Part of a small language model's weights: 8 heads of 64.
MLP neurons of a small language model. Each row is named by its layer, matrix (up: input weights) and neuron, and shows model dimensions 32-127. Each number is 128 + 32 x the weight over its row's rms, rounded and kept within 0 to 255.
A block is one neuron, or neurons of one layer that tend to fire together. After each block is what it responds to, as a language model described it from the Wikipedia text at the highest values.

L5.up316 [117  78 103 111 145  96 148 122  64  89 128 103 155 135  91 118 139 147  86  77 127 135 159 133 199 153  84 175  81 102 106 117 117 100 120  53 140 130  81 133 138 110 124 133 166 123 118  83 127  84 111 109 144 140 160 111 108  79  78 132 144  92 144 121 130  74  92 105 153 165 102 158 136 119 138  71 137 189 169 180 157 118 111 175 147 166 181 135 155 160  61 126 165 168 111  94]
L5.up356 [219  89 107 140  87  94 125 170  99 122 178 151 136 189 172 105 129 162  99 159 113 110  77  75 133 112 143 107 100 149 154 176 115 108 111 142 189  98 143 151 133 129  91  95 191 123 132  99 161 121 112 134  49 152 124 136 123  64 141 131 119  99 108 139 146 122 114 119 172  66 101 132 139 105 130 116  98 124 131 171 109  91 157 139  65 127 106 111 124 114 190  99  97 122 120  81]
L5.up792 [ 87 128 125 180 157 100 118  70 150 147  59 117 113 142  84 119 156 108  83 154 151 130 121  83 119 135 109 141 139  87 119 140 135  96 141 115 175  78 184 125 141 144 107  66 165 147 113 128 183  79 114 212 116 109 172  78  90 100 101 136 162  75 146 170 123 131  86 113 151 174 135 142  87  96 155 134 125 173 138 150 118  83 126 118 165 142 123  99 132  60 150 103 135 203 117 111]
L5.up1177 [ 93 127 112 153 113  95  80 140 134 115  97  87 135 136 156 181  88 127  99 164 152 148 192  91  98 142 150  47 193 145 120 106 152 125 109 142  87  93 150 182  91  46 109 135 149 144  49 172 150 155 174 126 101 143 102 150  62 122 113 159 124 135 109  47 126 135  93  86 146  82 172 117 103 139 175 153 131  93 103 175 158  77  91 158 108 141 125 138 165 175 148 159 123 142  95  92]
L5.up1292 [149 162 141  96 106 143 119 141  88 170 186 128  93 157 116 110 108 104 142 112  96 104 127 125 201 150  89 163 122 128 137 136 161 176 114 108 143 121 115 116 121 133 143  43 134 166 127  58 108 102  98  96 128 118  97 134  58 116 112 161 123 161  83 113 148 153 119 139 141  96 100  64 200 109  71  90 167  89 137 155  99 171  86 159  98  71 199 120 114  97 131 123 119 154 108  85]
L5.up1765 [112 140 159 142 142 118 141 171 133  66  83 105 124 132 221 146  62  83 100 124  77 163 166 129 143 112 161 185 170 132 147 116 133  71  88 173 131 110  77 161 160  80 125  72 106 124  62 103 170 159 118 127  50 115 112 112  64 164  74  79 139 160 130 109 188 112 108  91 132 144 108 104 135 131 174 143 129 148 110 132 212 112  56 115 123 123  54 132 186 127 107 133 124 136 146 114]
L5.up1970 [118 145  90 113  91 100 125 151 160 168 114 153  95 148 131 169 144 149  64  94 132 106 155  96 165 193 109 134 144 125 109 141  78 127 125 136  95 124 105 127 117  84  94 124 131 120 145 146 163 101 101 121 127  84 166 115  69  93 109  90 120 164 164 176  95  65 149 146 137  98 127 138 145 134 108 121 138 113 182  89 103 176  93  93 130 112 127 146 115  84 128 128 115 193 141 132]
L5.up1985 [157 134 127 169 141 129  97 144 137 152  90 106 123 135 130 184 136 137 130 180  74 159 110 160 109 133 209 107 114 114  60 122 184 113 107 132 126  98 179 178  74 157 133 133 107  72  88 137 197 139 169 113 155 137 123 120  59  88 110  98 126  99 120  90  92 110 128 103 122 158 116 123 145  83 149 159 125 192 102 145 120 123  77 114 121 136 134 134 119 147 182 132 158 155 177 173]
Description: Date/place preposition cue. Prepositions like in and on right after born, died, founded or folded, just before a date or place, mostly in biography sections ("was born on", "died in").

L2.up761 [169 112 153 150 125 138 108 134 179 140 127 131 132 158 152 150 166 125 153 112 103 176 101  36 158  53 148 110 180  98 125 164 122 117 129 120  89  93 126 160 164 118  79  97 144 132 143 153 121  96 121 157 109 193 128 100 161  49 178 182  94 143 170 184  83 100 183 129 117  99 135 144 170 131  99 116 117  96 194 183 110 121  86 133 133 190 128  96  77 101 152 141 132 119  97 139]
L2.up1874 [157 148 140  90  59 209 131 111 128 113 158 144 100 102 110 156 141 125 164 158  85 117 130 101 131 122 212  98 190 128 121 136 121  66 109 122 121 166  70 147 170 149 171 115  87 136 103 149 105  74 178 100 206  99 104 157 133 126 163 138 118 117 108 125  74 175 199 172 213 105 115  95 171 107 121 125 156 186 160 117 111 191 120 151 135 200 145 153 115  83 151 142 131 105 125  82]
Description: Noun-completing word pieces. Mostly the last piece of a noun or name, often plural, such as Paralympic(s), Horn-ets, Cons-table, families, appearances, Farm Workers, across varied encyclopedic text.

L9.up2 [165 125  82 133 133 108 145 173 115 124 176  86 147  34 140 144 142  55 115 128 127 132 152 133 117 152 138  91 159 147 165 157 117 122 101  92 105 173 104  81 126 117 178 135 109 141 100 101 171  98 163  94 147 123 141  84 150 134 130 176 125 140 100 135 138 121 175 168 178 140 125 139 130 114 114 107 139  60 138 112 172 146  61 115 153 106 194 146 156 110 135 141 124 187 162 103]
L9.up270 [109 103 115 150 111 166  80 139  66  70 151 200 141 114 121 142 175 118 112 140 123 164 104 123  72 135  71  82 137 115 132 128 103 153 123 145 152 114 163  95 125 103 166 129 157 130 102  83 110 119 113 102 124 165  83  72 134 161 156 143 103 181 161 199 107 123  93  75 177 120  45 117  91 127 161 112 169 100 173 140 162 152  95 127 164 108  83 109 156 161  91 139 150 100 127 110]
L9.up1072 [114 150 189 134 168 163  55 150 138 135 106 133 150 132 124 109  90 108 140 135 107 121 157 126 169 138 119 118 155 202 121 136  83 114 119 138 131 161 137 138 161 136 126 148 145 162 180 161 148  94 164 121 132  98  95 155 152 122  72 195 128 130 146 134  83 120 107 123 173 129 157 157 114  62 147 125  87 128 133 117  98 146 105 161 201 161  93 151 100 156 109 129  55  93 173 185]
L9.up1915 [ 61  81 148 140 133 166 144 121 103  64 121 194  91 131  81 110 117 109 158 128 148 172 104 155 135 139 188  94 191 140 156 176 150 145  78 120 158  59 109 141 132 154 146 108 101  95 146  62 153 148 106 122 105  99 104 137 106 116 161 122 133  95 171 139 164 130 153  97 146 175 101 185 145 122 100 106 152 166 158 117 120 112 118 152 207 134  88 143  94  90 161 191 145 146 148 146]
Description: Possessive apostrophe. Apostrophes marking possession after a noun or name, as in school's, Saunders', Mindaugas', less often possessive determiners like his, their.

L2.up151 [154 155 132 130 129  91 111  91 153 118  96 108 131 131  93 147  84 129 103 139 109 136 170 160 151 133 146 132 114  58 116 152 167  96 172 131 155 101 134  84 141 121  89  97 138 119 116 156 187 121  94 168 126 154  97 115 122  84 144  90 162 100 133  88 112 147  89 124 116 110 134 135 165  99 161 211 157 136  83 118 132 124  99 111 139 140 132 161 152 133 164  83  68 155 153 175]
L2.up1647 [ 93 103 109 141 120 119  93 118 104 149 150 130 146 110 156 156 100 134 139 133  93 147 112 134 120 121 199 134 140 102  92 122 136 130 146  96 123 121 152 107 113 123 115 136 182 142 143 136 176  71 142 120 158 166  76 145 115  19 143 131 144 168 159 126 105 128  81 159 115  72 133 161 179 148 110 129  82 146 162  90 120  35 115 160 124 180 109  90 142  90 137 116  85 198 136  92]
Description: Biography article openings. Line breaks after the short description in a biography article (e.g. American politician (born 1937)), right before the lead repeats the person's name, plus list dashes, "Personal life" headers and birth/parent words.

L5.up247 [149  98 124 100  91 158 133 156  94 143  80  91 153 144  74 129 158 125 115  50  96 152  74 112 128 119 177 188 119 160  58  92 102 190  67 144 149 140  98 190 146 123 137  74 141 126 126  75 141 179 116 108 123 162 195 136 157 128 148  94 153  94 163 123  72 117 100 136 122 123 102 143 131 171  88  91  89 111 116 171 114 128 168 127 176 138 101 148 126 144 117 140 106 125  63 161]
L5.up270 [117 134 157 135 143 127 139  86  89  69 116 183 153 137 152  90 100 121 121 125 117 119 145 175  74 150 114 211  81 122 112  75  89 155 134 122 164 134 164 103 169 100 190  71  72 153  94 166  83 123 128 137  87 156 122  11 149 163 137 115 150 109 136 115 115 118 134  93 124 132 112 140  77 110 120 108  95 166 106 156 115 142 120 133  84 120 116 129 144 147 137 126 149  64 164 154]
L5.up276 [ 83 147 118 205 145 100 151 187 129 131 146 108 206 131  90 164 123 167 114 121 124 108 151 162 102 131 156 140 115  91 136 139 149 123  82 107 166  78 149 149 133 112 184  76 157 127 173 106 108 101 116 149 153  70 134  92 145 154 136 152 153 153 203  77 149 157 102 162 146 101 159 122 105 107 146 174 153 136 182 169 145  79 166 106  98 111  87 118  93 166  82 129 100 131 175 116]
L5.up896 [191 179 135 120  87 102  61 170 153  91 138 108 130 122 116 134 173 117 142 113  69 122 103 155 106 122  89  88 116  91 110 167  85 162  87 147 127 111 154 139 117 137 109  94 141 140  84 191  84 157 116 164 130 153  78 117 142  82 141  99 150  92 117 149 164 134 179 182 173 192 130 120 133 167  69  87 100 152 181 153 104 161 111 141 174  55 144 225 191 177  98 144 139 150 172 165]
L5.up1021 [164 178 136 163 129  97 158 160  35 140 112 128  89 123 130  90 114 148  98 143 100 128 127 115 109 129  36 165 100  98 131 157 166 183 210  63 136  98 230 129 169 178 165 125 171  70 149  37 134  91 105 142 128  87  91 129 114 116 169  92 158 130 133 178 104 125 138  48 116  78 121 105 163 124 154 110 118 177 149 198 155  78 170 142 126 156 103 132  96 137  88  76 150 153 138 155]
L5.up1087 [183 196 133 175 109 130 173 107 167 182 105 138 155 109  79 153 148 164 123  83 138  79 106 125  89 180 120 172 124  45 104 149  85 129 128  76 165 171 163 191 146 129 113  93 149 127 109 123 125 143 121 145  84 147 108 110 149 111  68 115 133  87 148 116 107 126 120  89  69 125 131 122 115 120  53 102 102 181 195 141  94 139 169 134 137 140 107 158 133 167 125 126 115 117 160  81]
L5.up1370 [140 101 161 151  97 143  80 153 126 118 118 139 151  78  93 147 142 157 127 165 102 116 109 152 167 105 136 180 134 124  73 172 116 146  90 124 142 188 120 155 165 122 157  39 145 105  70 124 117 113 137 136 118  82 110 157 152 185 168  76 140 127  84  93 152 144 163 141 180  81 101 162  89 129 125 111 119  97 141 129 161 103 120 128  99 100 208 125 145 159 115 155 142 146 137 132]
L5.up1608 [200 134 182 173 119 157 100 206 184 107 130 124 115 163  89  65 113 174 109 132 104 127 148 126 139 116  79 118 192 119 183 102 177 103 122 114 145 123 126 125 114 109 119 110 133 118 136 106  93 116 112 142 117  77  94 110  96 106 160 122 158  49 124 150 119 115 103 127 154 126 131 137 119 171 108 118 149 116 161 169  82 111 145 178 134  68  94 178 116 158 134 121  96 159 149 143]
Description: Predictable grammatical continuations. Function words and word pieces that a fixed construction makes near-certain, such as of after need or intention, have after never or "to", t in couldn't, and hyphens in man-made or COVID-19.

L2.up1 [141 135 105 124 121 162 103 143 138 147 108  81 124 130 136 141 186 134 109 129 158 146 113 157 104 152  95 153  76 100 157 143 129  85 132 122 149 121 175  84 153 125 111 113 123  88  94 149  78 206 125 163 169 161 137 109  93 114 151 172 144 121  96 138 184 151 163  72 140 140 106 180  74  97 126  67 102 105 207 169 141  92  84 120 168 154  63 112 109  84  87 152 131 120 173  85]
L2.up1499 [118 141 130 111 140  87 143 148 113 117 133 135 194  89 114 127 115 129  51 119  66 150  78 139 126 130 156 137 118 106  78 168  96 102 199 159 111  79 161 128 162 168 123 125 177 115  78 109 116 164 121  94 144 134  93 135 139 110 143  88 120 128 119 109 130 127 153 112  67 105  81  77 127  79 128 130 181  79 103 154 128 113 103 143 124 118 101 123 102 127 121 117 121 128 147 135]
Description: Hyphen in compounds. Hyphens joining two parts of a compound or range, as in self-aware, well-known, two-story, 187-206, with rare unrelated word tokens.

L5.up159 [164 132 126 172  98 160 130 122 163 119 113 147 165 114 110 149  97 129 130 112 121 111  85 158 110 152 119 138 142  93 155  69 125 163 155 175 126 137  71 157 137 163 189 118 113 140  82 123 149 169 140 154 159 102 179 145 128 101 126 171 175 140 119 161 116 167 121 135 175 104 126 129 102  54 171  90 120 148 142 125  86 173  95 122 141 102 171 145 129  95 188  99 178 134  90 142]
L5.up589 [131 108 128 152  44 156  89 124 139 100 140 156 135 184 107 151 112 108  87 117 133 140 169 120 184 118 108 162 120 176 170 109 111 155  96 192 109 146 107  91 133 127 192  79 101 125 145 117 122 100 104  91  72 133 102 143 137 174 151  73 134 200 124  93 117 117 154 108 163 111 148 123 100 130 109 176 131  59 194 162 137 125 159 118 131 143 176 134 132 154  74  76 144  97  87 168]
L5.up765 [144 161 181 122 171 144  90  96 108 123  79 125 127 130 152 117 124 102 144 138  96 120 152  93 167 109 122 202 148 146  79  91 105 133 142 175 154 109 218 129 166 150 159 103 151 190 179 112  99 147 142 141 108  93 111 124 150 157 131 114 114 146 146 154 123 153 112  99 115 123 163 105 134 137 108 161  65 139 157 109  84 179  79  83 126  87 149 151 131  89 116 172 137  87 195 138]
L5.up812 [ 90 160 109 138  96 144 128 145 183  91 140 139 110 110 124  92 133 142 113 185 183 105 157 156 152 131 131 143 170 131 115 106 124 101 159 178 114 185 149 157 177 136 179  89 128  90 119 117 135  64  86  71 183 158 164 109  96 134 173 143 159 144 155 181 177 169 141 142  57 143 125 108  90 116 195  94 163 156 143 114 119  97  66 149 142 139 169  86 186 139 130 126 144  93 113 113]
L5.up1051 [119 163 124 124 180 120 142 156 115 107  93 165 151 122 144 133 102 165 148 121 118 153  81 129  99 159  99 114 131 105 141 129 160  83  89 113 161 130  81 181 116 150 136 105 145 162 141 120 150  78  91 144 145  85 111  95 164 149  96 147 175 134  97 115 110 108 171 170 143 142 113 144 153 113 140  86 108 158 154 172 144 127 166 182 147 134 187 152 134 180  80  72 166  81 139 112]
L5.up1063 [ 90 115 127 141 115 147 145 157 136 118  96 184 127 156 134 163 171  93  90 167  97 175 152  94  83 211 130 152 139 165 129 144  91  41 131  74 133 130 182 149 141  60 115 136 160 140 176 145  98 138  95  96 149 118  80 153 194 103  77  89 124 139 127 134 125 156 217 144 171 109  98 107  98 151 125 130 124 154 142 121 135 160  43 155 151 111 125 151 150 164 111  87 153 126 147 156]
L5.up1470 [181 172 122 155 168 153 134 130 143 105 174 121  79 166 116  93 128 120 102 121  85 109 113 132 171 134  97 137  96 143 131  81 145  86 131 122 109 151 207 129 156 133 126  99 108 166 167 128 109 138 159 118  95 161 137 151  79 168 134 109  88 138 158 104 113 143 138  82 184 189 113 145 176  89  80 177 156 145 176 190 132 112 126 136  94 157 139 141 171  89 103  74 140  69 151  96]
L5.up1507 [146 194 146 183 110 134 156  98 115  76 165 153 101 132 116 112 153 113 151 135 109  87 166 191 147 147 108 123 131 139 138 101 100 158 161 175 150 214 136 177 177 105 167  63 138 133 110 140 149 134  89 111 220  92 140 159  97 120 156 141 150 189  93 169 102 141 152 119 128 146  99 137 133  97 140 141  97 103 117 173  70 114 107 152 153 148 164  88 150 167 129 126 138  61 103  83]
Description: Word-final suffix pieces. Word-ending pieces, mostly plural or possessive "s"/"es" after a noun stem or apostrophe, as in critics, Men's, reaches.

L2.up644 [118 181 121 173  46 141 158 161  92 167 110 121 144 112 161  97 128 108 125 161 160 140 137 127 116 141 159 129 102 204 163  98 151 136 158 105  93 101 136 114 114  75 173  82 114 177 108 139  97 107 208 161 114 106 109 201 118 152 160 143 141 110 111 141 144 118 161 169  83  95  91 162 124  98 179 117 121 165 153  61 105 111 121  72  79  94 111  86 176 133 194 145 187 174  98 137]
L2.up2017 [ 99 131 136 133 183 178 156 134 122 158 171 154 118  60 108 184 158 101 100 111  88 148 130  88  90  96 135 150 134 166 107 107 122 116  90  76 129 111  85 198 155 168 171 103 105  43 149 107 126  68 150 133 138 132  80 109  65  69 174 161 150 118 156 101 150 136 133 141  77  88 111 143 109  76 197  44 175 119 216  83 127 132 168 138  56 125 125 213 165 100 186 193 162 158 135 148]
Description: Formulaic Wikipedia phrase words. Predictable words inside stock Wikipedia templates and bios, such as former professional, a member of, female householder, Other political affiliations, Bronze.

L9.up341 [106 102  99 150  93 125  95 121 139  89 147 121 126  63 177 144 149 136 111 140  44 113 129  76  95 150 123  84 170 112 149  50 134  67 122 162  98 116 167 106 131 175  62  97 168 136 185 154 117 138 104 104 120 193 156 165 127 161 133 119  81 136 127  58 167  94 122 126 127 155 102 121 107 131 164 111 133 115 156 165 132 187  90 169 138 109 139 114 129 195 142 117 148  84 129 148]
L9.up356 [110 134 137  95 117  69 177 141  62  97  92 122 101 119 115 118 107 205  49 147 123 141  93 140 168 106  92 118 118 113 151 137 160 164 112  74 124 167 150 183  99 139 159  97 159 120  84 133 111 107 161 105 124  85 117  78 161 129 118 124 143 151 126 120 120 142 127 161 105 120 100 114 157 120 154 124 106 135 128 170 170 149 138 123 125 130 107 131 161 122  61 146 140 138 136 160]
L9.up773 [ 71 154 116 139 198 112 134  87 127 121  93 174 176  94  91 106 112 208  61  74 117  53 185 176 192  77  40 139 182  84 100  76 129 107 159 119 135 122 159  78 127  94 178 176  94 133 175 156 121 185 159 157 118 154 152 114 174 144 113 133 172 132 109 161 116 102 150 139 120  98  84 154 129 144  65 120  97 100 142  90 130 144  75  98 153 159  95 149 134 116 111  86  92 123 201 142]
L9.up1892 [130 169  95  84 132 112 120 145 164 120 163  92 142  80 119 158 128 121 127 159 149 147  83 118 136  97 134  99 129  84 122 105 122 140 125  89 119  82  94 142 124  98 133 134  31 129  93 145 115 105 105 134 129 105  60  27 200 138 153 100 139 136 160 102  99 128 162 102 142  96  98 127 100 132 132 194 130 110 126 120 115 174 136 155 104 143 140 106 102  94 133 102 112 137 117 103]
Description: Plural noun suffixes. Plural-forming ending tokens on nouns, usually "s" and sometimes "ers" or "ists", as in representative|s, district|s, teenag|ers, tour|ists.

L9.up548 [145 126 129 143 140 119  96 125  96  86 119 125 113 154  55  90 191 114 104  67  77 127  69 171 103 154 134 172 157 126 122 135 143 111 106 112 176 205 121  96 112 172 141 150 166 120 105 136 139 145 131 146 177 107 185  92 110 167  93  96 144 173 110 124 128  83 198 106  93 111 145 122 165 134 102 159  97  77 155 152  89 198  53 134 158  76 143 188 200 169 150 100 111 194 132 123]
L9.up587 [156 115 107 133  95 172 179 143 154 144 153 137  78 148 129 144 150 137  82 143 139 129 108 173 186 114 145 119  53 120  75 160 163 149  97 145  92 107 146 109 203 168 112 104 106 121 134 163 203 137 167 136 135  67 118 134 156 114 146  80 125 176 100 111 100 137 128 101  64 119 168 100 137 140 167 141 169 110 161 127  91 102 108 172 192 102 164 124  87  85 138 152 159 155 149 154]
L9.up1635 [166 105 138 132 119 140 155 150 121 129 127 138 113 130 127 118 131 140  94 146 130 114 129 144  72 128 183  90 178 103 111 161 118  98  81 111 150 146 101 125 164 119 138 112 134 105  91 147 115 162 153 162 139  90 142 168 151 115 108  72 131 143 125 114  68  97  83 143  92 122 120 100 133 150 117  84 178 106 155 102  92 147  73 137 138 167 119 109  48 207 134 108 104 148 116 167]
L9.up1719 [136 110 130  99 110 139 106 148 183 129 149  94 162 168  95 175 155 118 116 118 131 143 121 162 149  95 104 141 175 115 116  84 132 149  50  94 166 107 157  96 129 185 131 126 153 116 150 174  63 136 142 101  64 123  95 126 150 103 122  86  96 209 164 157 164 178 143 118 130  92 110  72 176 124 127 144 175 118 141 158  85 135 133 148 140 107 106 162  85 167 114 103 113 129  81 124]
Description: Verb-preceding auxiliaries. Tokens right before a bare main verb, mostly infinitive "to" and modals or auxiliaries like would, could, began, not, as in "decided to", "would represent".

L5.up607 [111 116 163  75  91 157 133 119 155  95 175 150 142 174 158 112 172 101 135 146 148 140 172  64 152 132  76 157 137 135  97  88 112 116 115 162 154 128 135 132 141 131  75  72 100  96 188 209 141 123 159 111 113 161  59 154 118  97 164 132 133 134 114 135 136  93 100 120 116 130 103  81 148 168 134 127 165 168  67  93 111 149 147  60 151 106  62 105 146  83 116 111 122  96 159 192]
L5.up775 [152 106 130  75 118 135 129 150 176 136 147 139 139  61 147 131 142 193 112 122 121 106 120  48 190 137 142 158 183 146 111  86  88 138  81 146 138 144 121 153 151 150 119 116 100 104 135  96 123 146 124 143  50 173  80 145 138 145  73  94 101 189 138 106 164 107 137 124 144  90 146  87 160  74 111 172 116 129 165  71 123 186  98 182  91 183 112 126 114 131 144 117 101 134 204 133]
L5.up990 [151 108 101 134 115 105 186 102 140 130  63 108 126 122 105 223 149 151  71 114  77 126  96 147 170 137 107 127 159 201 133  51 130  86 108 138 132  75 129 134 182 158  93 125 145  96 133 138  99 160  71 140 148 140  72 166 115 168 153 141  51 188 145 131 134 157 131 109 112 128  41 128 192 123 138  89 130 189 155 129 117 103 134 108 125 138 108  62 124  76 117 114 137 120 172 150]
L5.up1165 [111 152  81 123 120 145  82  76  94  51 114  96 147 129  85 139 147 133 147 167 109 112  71 115 131 154 146 176 149  83 143 134  88 102  97 165 102 119 118 142 137 146 138 140 112 120 124 123 146  97  94 172 148 107 101 160 175 142 148 158 123 181 132  76 112  97 129 102 129 102  80  62 133 119 230 149  71 150 105 121  80 155  84 133 111 138  86 133 146 157 144 166 144 138 137 127]
L5.up1280 [ 89 126  87 111 122 143  76 142 115  56 182 155 110 129  67 113 152 131  70 136 114  88 128  91 180 128 177  90 148 146 168 110  57  99 182 125 107  88  87  55  78 135 103  96 148 126 180 178 101 133 120  90  88 129  61 141 118 158  87 153 127 175 171 153 141  79  89 197 173 140  99 114 136 188 150 149 111 100  79 155 118 157 125 104 150 119 140 158 115  94  91 115 101 190 150 113]
L5.up1305 [115 113  98 138 125 159 172 137  88 100 195 128  37 169  97  92 135 117 128 120 120 125 125 119 138 116 158 122 134 139 146 108 129  95 126 147 129 182  81 136 119 117 124 131  63 143 185  94 118 141 138 163  74 117 161 170 109 118 154 109  98 157 119 155 109  63 175 123 170 118 143 134 178 124 131 146  70  73 124  59 173 157  76 136  86 107 113  89 110 117 107 123  43 132 144 123]
L5.up1675 [116 145 155 140 160 167 101 139 122 101 126 190 158 134 122 188 174  93 112 155 125 140 138 128 118 156 121 111  76 136 130 147 105  73  76  77 122 110 128 112 111 104  88  84 152  97 148 124  95 141 178 124 105 155  97 153 184  92  72 119 135 114 144 168  81  84 109 120 166 129 136 143 109 164 137 152 125 110 119 163  38 160 107 112  97 174 147 137 115 100 151 115 110 116 111 108]
L5.up1751 [142 169 131 137 158 120 110 106  72  95 147 126 100 162  79  98 141 146 106 146  68  86 103 125 110 143 122 146 138 145 155 128  95 151  61  57 113 129  98 123 107  97  99 123 122 166 131 198  81 135 127 133  89 136 120 129 137  80 169 163  81 116  94  81  81 119 104 179 217  70 142  75 127  88 106 112 117  66 170 101 127 136  83 117  98 105 104 128 130 165  92 153 126 138 124 147]
Description: Plural noun endings. Plural suffix tokens such as "s" or "ers" closing a count noun after a quantifier, as in other races, four stars, several organizations, numerous satellites; also ordinal endings like 40th.

L9.up527 [132 129 106 162  94 161 156 110 133  86 113  67 144 110 131  90 126 100  69 100 119 175 113 137 126  99 139 141 113 129 171 102 172 171 112  87 109  89  91  95 189  95 139 108 126 137  94 162 168 164 124 153  99 143 140 160 146 143 120 169 137 139  92 121 132 132 110 115 157 132 166  93 153  93 124 116 151 176 135  96 131 136 120 160 116  78 137 144 112  71 153 149 187 162  74 130]
L9.up778 [142  99 184 205 146 147 156 159 183 111 124 110 145 164 117 141 242 134 134 131 122  96 164  79 129 140 104  91 155 112 141 121 116 102 160 159  50 103 126  92  91  84 101 160 130 166 121  53  77 157 163 125  96 186  98  96 132 148 107 181 111  93 104 171 147 109  78 157 108 149 147 145 136  82 136 147 183 100 175  98 156 132 209  87 120 192 139  95 124 132  70 128 107 162 112 136]
L9.up837 [164 109 134 113 106 132 150 110 109 106 132 121 152 122 112  88 143 118  97 102 152 152 147 108 137  92  90 143 112 152  80 130 105  93  90 142  99 103 102  96 173 182 149 144 156 117 121 140  93  88  57 196  89 151 120 112  83  81 134 163  70 117 152 120  89 169  86 120 119 115  91 164 118 162  98 107  83 145 120 114 107 206 169  56 134 138 152 137 113 138  90 124 138 118 115 117]
L9.up949 [114 106 116 132 104 123 125 123 109  68 147 112  96  81  91 119 175 137  73  56 131 128  91 140 130 149 138 186 161 145  95 124 151 117 159 113  49 125 123 105 187 144 118  77 189 118  67 118 126 159  74 168  71 124 181 131 107 111 115 149 137 132 121 123 159  87 134 131 122 153 110 103 115  77 114  84 170 204 153 134 125 161 152 140 153 105  94 147 134 116 150 155 193 183  87 127]
Description: Prepositions before dates. Prepositions such as on, in, about that follow an event verb (born, died, released, opened) and introduce a date, e.g. "was born on", "died in".